{"n_head": 12, "vocab_size": 11511, "norm_place": "pre", "attn_scale": 0.125, "parallel_block": false, "lr": 0.000556, "train_tokens": 1028000000}
MLP neurons of a small language model. Each row is named by its layer, matrix (gate and up: input weights; down: output weights) and neuron, and shows model dimensions 512-607. Each number is 200 + 30 x the weight over its row's rms, rounded and kept within 0 to 999. A neuron's up and down rows have the sign that makes its largest values positive.
Before each neuron's rows is what it responds to, as a language model described it from the Wikipedia text at the highest values.

Stat-table cell delimiters
L2.gate1609,221,181,163,246,202,216,173,236,184,162,196,206,187,259,200,141,167,239,214,208,186,167,176,217,270,225,164,201,214,201,202,222,166,180,213,164,227,190,204,225,218,238,192,194,193,235,158,220,191,191,240,181,185,237,251,195,216,249,217,208,181,202,191,209,178,192,185,177,223,233,249,188,218,187,188,222,136,173,153,238,224,203,192,220,178,223,204,206,194,289,205,198,189,172,197,164
L2.up1609,216,170,182,181,173,171,199,178,237,207,179,211,176,222,206,201,228,230,154,176,155,170,215,196,221,217,186,243,210,229,206,140,219,209,242,176,189,210,189,182,202,167,227,170,167,211,219,227,206,239,207,238,209,173,254,156,230,185,198,205,186,211,235,209,210,181,151,193,198,172,258,197,231,168,167,207,173,246,209,155,205,207,206,236,141,206,154,169,154,210,227,212,243,204,195,287
L2.down1609,210,215,244,264,169,280,249,125,218,181,202,214,154,225,162,194,212,223,235,212,210,201,245,240,190,232,215,196,177,220,208,181,166,157,158,159,226,171,187,222,201,189,185,246,156,161,199,171,197,182,211,215,208,260,266,153,214,224,147,215,191,210,216,194,176,181,232,213,203,213,244,172,139,234,186,177,172,171,210,228,216,148,189,204,192,127,204,206,170,174,169,247,192,201,188,198

Word piece after initial C
L5.gate1665,172,204,232,189,225,177,160,183,208,191,172,174,216,238,194,254,197,207,228,220,177,200,214,217,215,180,177,177,181,207,249,203,166,191,198,207,215,194,223,213,204,188,141,201,169,213,165,157,174,245,240,157,190,248,160,249,201,204,163,192,216,166,216,225,219,205,227,177,243,194,243,217,210,227,213,187,214,185,201,240,237,183,159,152,257,243,199,167,144,231,191,183,193,198,179,200
L5.up1665,189,209,202,184,216,186,198,226,112,221,204,249,208,190,197,253,141,195,155,198,199,154,190,166,241,195,205,168,199,196,206,251,212,204,159,172,226,201,204,164,223,138,213,215,151,203,162,226,220,170,165,204,210,223,169,213,187,164,225,176,169,191,195,175,170,199,203,204,160,195,153,233,171,182,178,157,236,202,257,225,233,211,230,235,172,234,153,210,205,173,212,183,217,199,204,195
L5.down1665,220,212,240,232,176,156,212,222,162,202,228,176,173,236,199,157,210,197,199,189,209,182,189,220,193,191,168,230,222,157,140,237,209,151,188,220,121,210,202,215,233,150,199,161,153,218,157,239,209,170,204,200,195,199,248,220,197,183,219,184,179,220,207,221,191,210,210,209,236,241,179,241,183,197,188,210,224,231,230,264,190,154,214,197,159,188,216,195,218,215,202,194,217,187,250,216

Capital-initial word continuations
L4.gate470,156,171,284,189,190,135,200,187,216,180,187,194,179,202,231,198,221,184,216,174,180,143,191,193,217,188,207,194,187,163,286,199,140,190,223,204,208,197,197,190,216,232,209,255,183,166,226,166,196,235,224,159,165,170,186,189,188,279,153,178,203,217,206,208,254,196,182,179,226,222,157,179,202,207,194,206,210,184,220,242,225,220,179,236,197,194,224,215,201,191,164,238,154,226,227,161
L4.up470,187,241,226,272,166,272,213,178,215,147,177,239,193,188,173,149,216,173,137,235,154,233,198,245,153,206,189,217,298,187,149,124,192,186,238,216,210,177,216,224,192,192,198,161,181,195,246,219,197,206,178,184,161,222,182,216,231,165,166,153,153,191,166,181,184,242,199,194,223,220,191,211,173,184,220,241,177,219,192,192,188,181,163,230,185,193,240,226,203,176,151,247,201,205,179,180
L4.down470,208,162,205,218,259,190,271,214,222,242,214,218,180,231,168,250,207,236,255,185,228,193,239,166,234,249,177,144,154,168,194,206,188,205,211,237,219,254,217,241,209,238,243,192,272,225,193,214,189,227,225,216,224,160,181,197,142,162,246,179,220,234,174,197,169,208,211,180,197,206,227,205,240,188,198,184,240,221,185,230,164,179,214,184,166,243,139,174,182,195,228,173,172,226,192,215

Table cell separators
L4.gate972,229,164,180,248,160,148,168,241,242,233,156,218,243,221,139,201,226,206,257,171,181,237,250,281,177,167,201,103,207,206,207,188,175,178,210,180,211,255,130,195,196,191,237,163,186,153,256,191,284,256,215,196,218,179,198,166,184,216,264,194,184,222,196,193,209,210,207,200,229,185,246,168,198,185,242,232,161,197,150,199,187,213,156,181,188,159,197,225,202,216,187,227,151,221,182,206
L4.up972,166,165,189,207,217,222,232,181,182,276,201,235,203,140,167,239,247,214,199,192,186,130,185,168,183,214,234,200,204,226,209,216,221,211,252,171,228,226,208,213,203,207,200,166,209,238,254,238,238,191,174,229,191,201,185,179,134,204,174,210,238,149,194,166,213,169,209,229,207,181,202,232,213,165,157,219,213,192,171,176,242,222,177,172,127,134,196,228,187,166,216,222,176,185,218,164
L4.down972,215,205,228,180,251,169,239,182,191,241,224,199,218,221,172,165,247,200,172,233,207,198,160,278,191,224,219,166,179,163,202,124,240,183,190,173,165,184,232,247,174,173,274,240,198,194,193,229,149,254,205,204,202,224,167,183,210,171,146,189,221,190,169,184,176,177,150,224,216,215,207,196,188,194,175,212,145,222,204,204,157,193,185,207,148,176,199,237,235,196,241,217,150,247,186,183

Coordinate °N markers, infobox fields
L2.gate1527,209,174,244,221,227,193,164,206,212,209,172,215,181,196,188,219,203,206,170,167,223,215,211,220,228,247,195,205,229,204,192,170,202,254,236,207,240,227,193,220,213,208,225,243,197,174,184,172,222,191,186,202,148,189,186,184,175,202,198,225,249,186,195,205,194,235,211,251,211,239,149,265,191,195,248,216,250,181,176,212,193,182,210,209,127,255,172,173,192,212,212,189,223,151,198,172
L2.up1527,178,193,195,198,266,233,213,159,241,161,194,214,177,197,240,225,221,179,164,218,131,188,173,166,238,196,214,213,218,183,236,170,202,211,215,241,197,209,161,229,160,185,239,185,219,218,167,196,217,174,210,261,243,211,160,166,150,230,278,217,220,227,191,212,154,186,257,195,236,183,208,215,179,189,190,196,227,183,217,249,197,147,250,202,219,242,140,208,202,224,175,166,196,223,174,202
L2.down1527,177,251,200,240,221,267,182,193,251,254,128,181,173,180,204,196,189,238,179,168,203,145,195,204,204,197,173,225,198,203,201,201,168,170,200,157,224,197,202,212,182,181,249,133,196,180,194,160,188,189,208,249,208,251,236,189,171,179,230,194,204,209,226,241,187,186,179,202,196,191,176,188,173,174,244,197,162,210,180,190,209,206,193,181,194,219,143,210,210,192,109,191,169,158,208,231

Number-to-number table separators
L5.gate1016,235,233,149,228,218,130,209,200,164,222,233,205,228,227,212,190,180,191,199,218,205,217,196,216,199,209,197,236,203,177,226,199,262,188,206,188,184,207,161,189,132,203,183,178,220,202,197,220,153,191,203,199,200,211,250,222,169,225,148,249,189,188,176,165,208,224,217,200,183,160,208,204,240,236,206,205,102,236,144,214,181,194,228,213,198,254,191,179,254,206,226,183,204,230,153,256
L5.up1016,181,181,167,206,197,181,205,180,274,199,218,200,192,208,225,238,214,229,199,214,205,234,148,211,239,218,243,198,230,200,211,191,240,215,236,212,189,175,172,223,197,174,229,192,161,206,216,175,227,180,180,165,194,181,195,197,220,246,204,215,179,216,199,227,206,165,228,186,236,185,147,182,193,124,240,211,239,196,246,184,212,222,207,219,193,258,177,241,239,219,218,212,190,240,229,200
L5.down1016,231,215,215,183,183,204,184,206,174,224,210,160,246,184,202,166,229,137,188,173,136,209,231,211,222,285,162,244,238,184,195,203,194,187,206,209,221,265,176,213,164,211,219,231,216,163,204,212,159,240,211,245,187,171,185,222,217,165,236,241,170,217,222,187,240,192,175,249,217,222,187,199,216,223,224,203,211,223,188,172,213,235,259,195,210,181,197,209,187,195,215,190,233,219,163,239

Item-ending boundaries
L2.gate1352,199,215,217,212,176,153,219,186,167,225,258,238,225,215,236,170,167,216,229,219,229,191,205,254,196,227,241,196,246,224,173,297,206,207,183,133,180,224,250,205,233,207,185,203,162,201,222,220,197,246,220,217,155,166,185,201,227,190,175,146,164,178,218,176,237,166,209,208,226,233,212,211,206,187,175,177,240,211,224,191,171,235,177,238,204,167,236,170,183,249,174,224,210,197,196,235
L2.up1352,165,166,213,186,187,164,205,245,204,208,173,231,201,210,247,160,196,188,223,159,231,215,227,269,192,165,208,227,193,177,228,167,188,171,170,207,210,204,153,154,142,162,137,179,177,155,175,199,216,197,146,188,179,185,275,229,198,240,158,211,195,204,196,198,254,163,236,124,153,209,162,114,229,213,229,196,213,167,223,147,200,227,206,187,144,213,186,257,204,203,185,190,209,155,215,234
L2.down1352,232,202,247,238,249,181,219,198,146,230,173,190,165,209,185,190,207,240,244,242,192,231,176,222,190,231,230,223,180,176,202,148,178,209,209,167,266,142,174,177,169,211,137,279,189,232,192,233,220,237,179,186,195,205,184,236,235,236,224,234,189,205,194,171,161,203,226,196,185,206,180,177,160,218,210,176,243,177,218,153,205,172,155,221,182,196,228,240,199,198,175,214,218,194,206,202

Second piece after initial letter
L5.gate2028,188,156,201,203,221,192,208,166,172,176,214,205,229,167,165,151,180,193,195,216,148,140,199,172,224,241,157,200,191,166,212,164,154,207,220,195,210,216,179,178,205,205,172,169,198,175,154,173,198,234,169,231,206,248,126,239,241,196,252,177,178,180,168,176,195,212,185,185,149,199,209,206,186,199,176,230,188,228,188,203,194,153,227,166,192,210,195,171,183,196,217,226,184,247,191,197
L5.up2028,215,169,172,217,207,152,221,238,231,186,218,266,211,185,214,200,191,180,182,152,166,193,185,240,230,232,202,178,234,193,195,203,188,176,159,189,237,179,191,164,216,196,194,197,198,173,207,183,199,175,183,170,239,203,195,205,244,182,217,212,139,208,174,170,187,220,203,247,201,230,284,160,139,175,209,196,171,172,183,208,227,229,195,205,206,221,205,161,189,193,210,227,194,229,180,205
L5.down2028,206,239,198,223,157,187,182,149,227,191,203,181,172,185,238,198,205,246,198,237,227,231,182,227,203,176,203,157,227,192,179,232,214,190,205,193,234,181,188,232,190,225,237,163,246,208,238,213,241,168,232,169,146,230,173,222,207,183,154,153,216,165,194,156,238,211,201,164,210,163,219,185,201,220,236,198,186,221,217,199,190,190,232,215,188,194,157,219,210,191,183,185,237,146,184,123

Second word-piece after initial letter
L5.gate762,207,208,136,246,208,203,201,156,195,148,224,182,207,209,179,262,192,208,185,198,192,160,181,201,186,136,124,145,253,156,192,225,244,254,235,196,150,203,205,191,207,188,133,219,221,191,165,219,178,210,155,214,242,201,200,177,188,164,191,225,202,197,198,171,205,234,208,186,240,150,201,210,187,230,210,165,233,155,170,254,226,221,150,226,169,263,195,156,179,206,241,200,180,203,168,197
L5.up762,189,202,210,157,180,182,205,217,185,220,238,212,213,170,120,227,230,250,158,196,191,191,219,199,230,164,163,230,192,158,225,167,213,184,148,171,202,195,232,215,218,180,187,176,211,183,124,223,168,247,210,154,217,181,195,166,170,170,226,215,220,216,187,254,160,192,195,205,219,197,211,216,158,193,197,259,203,232,136,187,221,185,164,165,211,185,153,199,191,198,179,201,169,224,202,212
L5.down762,148,212,189,225,230,245,214,251,206,157,204,190,144,201,189,180,205,233,210,179,154,198,201,276,202,189,208,200,164,266,162,159,219,219,204,145,145,230,223,252,234,270,190,195,206,212,192,215,216,243,222,275,181,212,196,173,190,216,202,188,203,158,218,171,236,198,184,233,132,221,216,185,189,184,197,156,207,238,219,246,183,166,169,233,204,185,205,233,183,206,170,169,171,203,202,171

Superlatives like best/top
L2.gate765,208,214,159,188,184,170,172,247,156,239,205,167,174,249,199,199,224,182,184,193,187,258,219,221,222,224,241,179,192,131,206,180,198,223,229,154,232,222,134,168,158,220,210,230,215,183,215,212,178,216,265,204,258,212,186,177,203,208,195,168,178,239,217,222,182,176,234,201,244,162,243,209,239,192,249,200,174,172,148,271,220,214,175,191,209,214,195,183,220,239,155,201,204,256,217,198
L2.up765,234,198,203,147,176,219,150,189,179,217,183,216,201,198,114,137,215,195,159,128,214,245,250,219,197,173,225,222,167,244,253,245,146,173,189,138,202,167,196,175,180,157,208,190,195,208,166,143,191,215,215,182,197,178,218,214,166,212,192,229,184,213,191,193,194,275,242,159,224,243,177,185,213,191,260,178,137,189,235,196,234,184,217,195,183,162,185,180,173,249,173,197,266,269,223,231
L2.down765,213,202,201,186,188,213,184,169,191,213,220,206,153,193,142,199,191,202,128,172,190,233,204,198,202,201,259,213,170,254,303,178,173,158,210,157,168,171,177,222,207,166,223,202,214,195,163,166,129,199,212,179,224,199,221,233,205,206,186,244,184,227,207,149,202,247,229,180,232,250,218,210,216,194,283,204,159,183,238,193,217,150,251,171,171,133,207,131,194,220,174,210,291,267,266,230

Equals signs and dashes
L2.gate1479,175,200,163,205,163,201,213,160,217,218,214,186,225,206,208,209,201,191,204,201,162,176,252,210,170,157,209,201,189,258,254,194,199,218,187,144,191,225,231,185,243,208,201,254,188,217,141,141,187,274,154,230,193,180,209,243,214,229,194,166,194,169,197,220,259,135,213,220,162,203,213,196,172,157,191,217,168,214,187,202,191,178,183,144,205,191,209,206,196,239,215,272,218,238,200,234
L2.up1479,178,201,244,157,247,169,175,181,225,205,189,216,214,184,210,262,183,193,146,193,254,209,201,216,165,123,224,166,209,245,228,228,126,207,157,185,226,221,200,238,176,207,191,202,199,199,201,225,141,198,192,223,236,147,222,218,185,209,145,164,216,262,200,206,231,162,189,140,192,211,243,199,214,181,227,207,245,256,170,244,189,169,158,200,168,229,119,197,147,200,210,249,244,172,181,201
L2.down1479,176,236,195,200,193,150,188,194,203,188,226,163,209,253,209,254,261,152,193,240,190,194,202,217,200,182,209,223,209,171,175,216,244,179,228,215,263,198,215,180,243,175,234,154,152,190,222,118,149,205,169,173,191,208,230,185,199,220,248,197,212,201,242,227,190,263,204,241,190,246,202,224,194,261,239,185,236,247,217,234,228,222,239,162,188,246,226,144,217,159,224,161,168,199,213,245

Mid-word fragment pieces
L2.gate2041,193,185,264,198,208,206,104,217,171,228,227,229,221,192,216,225,200,185,170,179,137,236,190,234,214,188,191,181,193,213,140,197,201,178,209,220,208,209,208,225,217,184,242,246,181,150,204,196,283,192,216,224,235,204,209,221,184,212,228,168,175,224,200,206,214,207,220,259,278,221,207,193,226,217,187,202,237,199,196,295,196,174,220,166,180,172,160,222,186,200,209,216,221,170,204,221
L2.up2041,132,192,207,205,275,175,150,245,200,227,217,214,211,166,207,151,198,237,183,229,162,216,229,188,224,224,196,168,168,214,106,193,199,213,219,217,189,178,208,238,158,223,217,205,166,209,167,179,214,183,204,245,170,227,172,230,206,205,243,198,190,250,208,160,233,255,222,212,218,159,212,169,228,201,170,146,191,152,214,215,141,178,223,209,189,211,173,202,169,247,197,176,224,144,204,201
L2.down2041,136,238,139,215,228,191,211,208,209,217,190,204,150,203,166,202,192,241,213,198,229,196,209,206,214,237,199,208,197,245,215,216,190,237,182,176,179,217,223,216,230,234,173,164,213,234,234,224,166,160,207,185,202,198,164,205,224,169,236,234,152,227,188,157,197,195,216,206,156,147,228,195,185,170,241,199,221,180,228,181,201,216,207,231,214,192,191,219,199,221,266,175,219,210,225,188

Pipe cells and word-completions
L5.gate1223,192,206,243,197,194,227,207,222,188,196,159,230,125,233,149,206,211,186,262,191,242,151,191,245,197,189,227,174,231,183,222,235,235,149,209,189,161,243,175,220,206,223,228,164,221,181,226,238,246,199,210,198,181,209,215,138,159,159,218,206,188,165,204,222,174,155,223,213,210,176,193,207,196,137,150,240,215,189,219,244,186,213,190,217,195,153,191,127,208,155,191,216,213,154,185,190
L5.up1223,225,144,266,234,183,173,192,186,131,178,218,221,204,187,192,200,201,225,186,143,200,182,223,192,153,205,196,229,205,202,192,194,211,163,182,233,222,248,190,191,206,162,189,183,240,242,224,220,189,212,145,219,199,231,252,222,196,201,184,170,230,176,238,205,240,239,166,187,182,184,248,178,226,195,196,148,183,154,209,191,181,169,222,224,157,227,224,241,161,251,210,201,215,176,204,200
L5.down1223,182,212,173,164,234,143,157,195,214,134,183,245,266,222,198,171,186,162,208,183,170,225,205,233,219,181,165,174,189,203,187,187,214,253,240,236,162,173,194,215,206,223,201,245,211,177,206,182,200,218,167,218,191,181,226,186,200,199,181,196,125,230,188,228,187,228,227,168,193,179,161,262,202,249,218,222,236,237,210,220,137,244,173,215,234,220,225,209,191,249,192,182,206,228,164,219

Mid-word name fragments
L4.gate415,180,196,183,186,186,170,172,209,181,247,182,223,172,188,188,138,216,177,214,184,213,251,164,201,211,185,183,220,245,224,227,180,234,179,213,181,203,167,172,273,188,259,223,178,186,225,190,208,221,223,221,215,172,216,179,181,199,283,218,238,243,162,192,186,188,193,264,183,174,160,218,239,185,173,216,201,173,248,196,208,146,251,158,238,207,213,244,226,193,217,237,216,196,179,154,221
L4.up415,188,174,231,222,173,180,185,195,156,200,183,216,237,195,218,204,193,260,163,211,160,210,198,217,210,154,201,152,199,191,192,215,145,214,186,162,194,217,187,191,155,165,237,233,172,199,155,213,229,194,265,236,192,169,159,227,186,183,221,220,212,191,203,216,232,218,185,209,163,238,251,179,213,174,179,170,210,189,211,215,216,168,258,220,265,222,207,230,202,227,193,161,252,219,209,186
L4.down415,218,143,225,228,162,187,214,220,197,234,182,165,243,163,184,185,207,192,221,184,159,154,180,232,230,193,212,185,207,243,180,225,226,188,242,212,184,151,195,247,196,245,162,193,108,210,141,200,195,206,191,213,186,223,196,199,217,177,211,189,162,172,161,176,187,209,192,192,166,192,249,194,178,203,233,275,195,189,199,236,196,137,214,232,182,229,131,142,194,211,200,207,174,200,193,190

Decimals and heading closers
L2.gate584,203,223,204,229,190,189,242,154,211,165,177,195,231,194,207,211,149,198,163,187,210,233,174,262,202,234,204,221,212,241,240,151,185,180,180,248,211,161,210,212,183,159,178,162,176,214,171,164,220,247,175,231,207,177,191,198,218,225,198,254,207,180,180,138,184,200,182,163,218,163,202,211,236,210,142,165,154,250,142,227,130,193,212,185,206,199,244,226,202,202,205,233,201,241,152,102
L2.up584,212,248,215,214,268,173,179,202,247,193,282,264,173,247,193,221,209,196,194,143,211,146,217,231,186,221,178,203,220,199,175,184,230,201,245,195,234,165,210,224,160,198,165,134,216,213,214,216,212,213,185,210,211,178,201,198,212,196,177,236,191,202,197,164,136,189,209,181,195,211,201,219,249,165,177,207,164,192,159,212,183,208,169,197,182,186,221,205,246,196,128,131,204,207,192,200
L2.down584,233,217,223,255,265,143,250,176,179,142,197,195,143,251,164,204,182,209,157,187,206,187,228,222,206,174,255,208,178,200,213,186,204,170,259,173,212,165,128,191,194,200,234,174,190,223,158,247,184,195,160,244,181,169,223,242,202,249,160,223,211,171,184,180,131,187,198,211,171,231,196,224,207,224,162,200,215,167,195,208,200,193,190,177,215,224,211,197,198,184,191,158,261,156,186,174

Word piece after initial C
L4.gate1704,165,191,211,185,216,147,226,214,183,209,229,165,166,200,186,242,201,172,214,239,141,151,195,156,188,256,192,185,204,214,187,200,211,209,193,216,207,199,209,211,205,196,162,198,246,149,158,236,209,187,190,184,208,219,156,225,235,169,233,259,140,231,208,222,189,216,241,214,205,166,223,167,239,141,173,182,176,203,177,172,178,177,214,211,227,229,197,165,199,169,151,229,211,242,209,185
L4.up1704,251,243,180,196,159,205,204,231,156,122,229,146,167,175,191,208,233,165,216,164,173,244,258,260,236,190,196,183,220,198,190,182,273,224,210,145,236,186,180,202,216,228,235,211,189,168,197,157,203,221,264,202,209,203,203,191,188,221,154,191,200,206,214,211,194,184,159,197,216,210,204,220,180,197,206,213,145,228,227,215,128,222,215,231,191,216,179,212,180,188,152,226,221,219,205,160
L4.down1704,189,271,179,226,184,218,194,163,187,174,231,140,231,162,209,182,204,188,207,205,152,213,186,199,186,172,144,204,233,220,156,205,208,198,252,211,199,194,203,206,238,187,178,206,159,191,189,203,153,288,246,213,157,167,201,172,209,222,196,166,243,145,200,217,259,218,202,122,205,213,187,177,257,216,210,200,170,217,221,217,216,252,153,250,210,161,236,197,213,282,175,158,188,191,202,192

Mid-word fragments, vote-table separators
L4.gate1757,203,220,229,268,173,175,186,197,210,168,196,182,193,208,155,229,197,177,200,131,185,265,189,257,227,196,206,199,172,203,251,149,253,233,187,174,203,245,217,177,219,180,202,264,185,199,191,197,197,255,224,249,191,194,192,199,132,216,220,198,177,166,140,172,169,175,202,213,218,209,165,155,240,206,225,156,160,178,227,176,221,193,206,174,191,210,262,133,162,178,212,213,244,180,202,216
L4.up1757,244,242,220,218,177,212,251,177,223,203,202,216,179,153,167,186,167,176,199,123,177,184,173,278,267,130,243,154,228,142,168,212,183,178,199,265,182,225,181,220,207,187,235,218,203,226,170,194,186,179,197,185,217,194,233,223,230,196,232,213,174,179,185,247,242,224,177,192,194,214,203,162,174,196,161,165,222,177,191,174,138,179,183,162,184,199,194,218,210,180,256,206,204,191,185,231
L4.down1757,200,243,182,161,224,223,228,157,205,200,173,166,173,235,160,173,262,200,207,250,212,181,242,189,149,213,176,204,271,177,146,147,216,169,178,212,252,162,189,197,240,213,202,154,228,217,180,214,188,187,164,143,220,167,187,206,182,205,248,209,210,212,213,163,204,196,232,174,228,215,178,226,230,194,184,288,180,240,185,214,208,178,173,218,198,173,222,198,173,226,181,144,242,164,232,237

Word piece after initial letter
L4.gate1408,181,224,261,230,203,171,151,212,193,124,202,169,160,205,180,237,216,216,170,198,200,168,166,216,207,254,241,191,215,193,226,190,233,233,164,151,216,248,237,184,188,214,176,209,197,207,218,192,191,225,169,187,244,191,212,232,212,168,216,196,211,206,228,263,177,175,221,229,205,148,257,164,189,191,205,206,162,274,180,242,168,232,200,184,195,167,170,179,163,168,159,237,183,218,180,167
L4.up1408,177,220,243,248,159,174,227,230,199,184,149,114,215,191,198,198,231,202,183,160,238,202,162,224,226,234,190,172,221,219,228,223,273,190,231,201,182,169,181,204,156,153,175,231,163,210,222,171,180,232,212,238,202,176,205,210,203,166,183,200,173,223,239,209,198,193,230,211,223,158,217,175,168,196,227,228,252,252,168,233,224,243,188,242,218,223,209,241,141,196,191,179,239,225,162,180
L4.down1408,145,232,197,198,166,150,250,240,161,210,191,141,203,185,193,179,266,187,216,178,246,183,225,235,209,217,150,173,184,217,201,245,246,214,161,190,174,204,222,233,188,170,245,216,241,193,185,155,153,187,186,243,173,152,138,192,181,173,209,200,177,184,216,223,209,152,172,180,254,170,253,265,187,140,138,206,277,217,192,203,249,179,226,215,210,186,220,192,132,172,214,230,215,202,193,197

Word and number continuations
L4.gate1102,197,191,219,190,153,204,122,244,187,181,181,169,210,223,145,233,216,154,239,156,179,233,195,166,224,185,194,189,161,237,212,122,165,208,198,202,199,196,195,202,196,252,168,224,219,180,184,131,196,234,165,213,190,210,194,208,236,229,158,217,162,161,211,216,154,198,212,183,210,199,171,218,249,208,166,207,164,177,218,211,177,170,192,207,182,231,185,198,187,172,208,182,200,191,231,160
L4.up1102,194,192,215,232,230,179,199,185,198,222,220,225,193,167,256,192,200,198,173,224,211,237,190,217,196,205,219,229,200,248,177,176,197,192,212,212,251,209,182,215,175,184,199,180,182,197,142,150,141,162,222,214,207,167,233,167,175,193,182,219,207,127,209,231,189,108,236,187,189,202,213,203,232,142,162,180,157,203,189,179,187,261,269,285,173,229,210,155,244,159,209,143,197,181,151,184
L4.down1102,206,221,247,197,149,198,261,169,254,179,200,168,212,217,196,232,193,222,169,245,169,230,183,200,221,152,168,167,218,212,167,261,235,177,176,238,169,213,160,185,231,191,193,222,168,195,196,176,246,186,239,224,195,197,181,206,186,192,197,203,245,202,175,160,221,217,206,228,207,233,247,236,188,246,196,215,138,211,206,195,174,144,193,202,193,159,187,209,219,202,204,198,251,165,216,186

Mid-word fragments, table cells
L5.gate125,190,210,221,165,218,161,211,249,220,247,221,212,204,230,199,177,223,214,226,204,226,175,203,215,214,172,213,218,190,148,176,174,186,196,168,201,194,246,184,170,219,216,197,158,236,152,226,233,232,135,199,176,236,223,183,196,107,239,171,213,219,162,219,197,219,210,222,208,158,155,201,230,241,156,160,135,161,250,198,214,153,184,167,188,184,161,158,190,209,180,190,233,225,200,155,204
L5.up125,209,156,237,182,227,213,214,245,188,153,165,210,225,198,175,195,203,179,199,191,211,249,153,232,210,219,227,190,187,186,205,191,227,214,169,205,224,218,186,200,184,221,221,178,164,261,177,226,217,205,201,190,207,194,239,179,158,145,197,182,159,226,174,204,229,186,197,190,227,188,218,193,148,221,171,250,150,247,149,213,198,252,134,131,172,210,241,203,175,143,196,217,193,179,184,277
L5.down125,182,173,225,206,244,188,225,226,166,182,195,204,142,253,218,182,184,226,191,187,223,204,267,212,173,160,277,176,216,211,209,176,234,179,258,218,187,160,162,206,244,169,172,236,207,173,164,235,202,190,224,188,211,136,130,202,228,162,155,206,188,189,177,210,236,166,219,231,251,183,209,260,191,196,224,193,200,240,196,226,173,195,204,201,183,185,225,240,133,169,253,151,178,180,198,199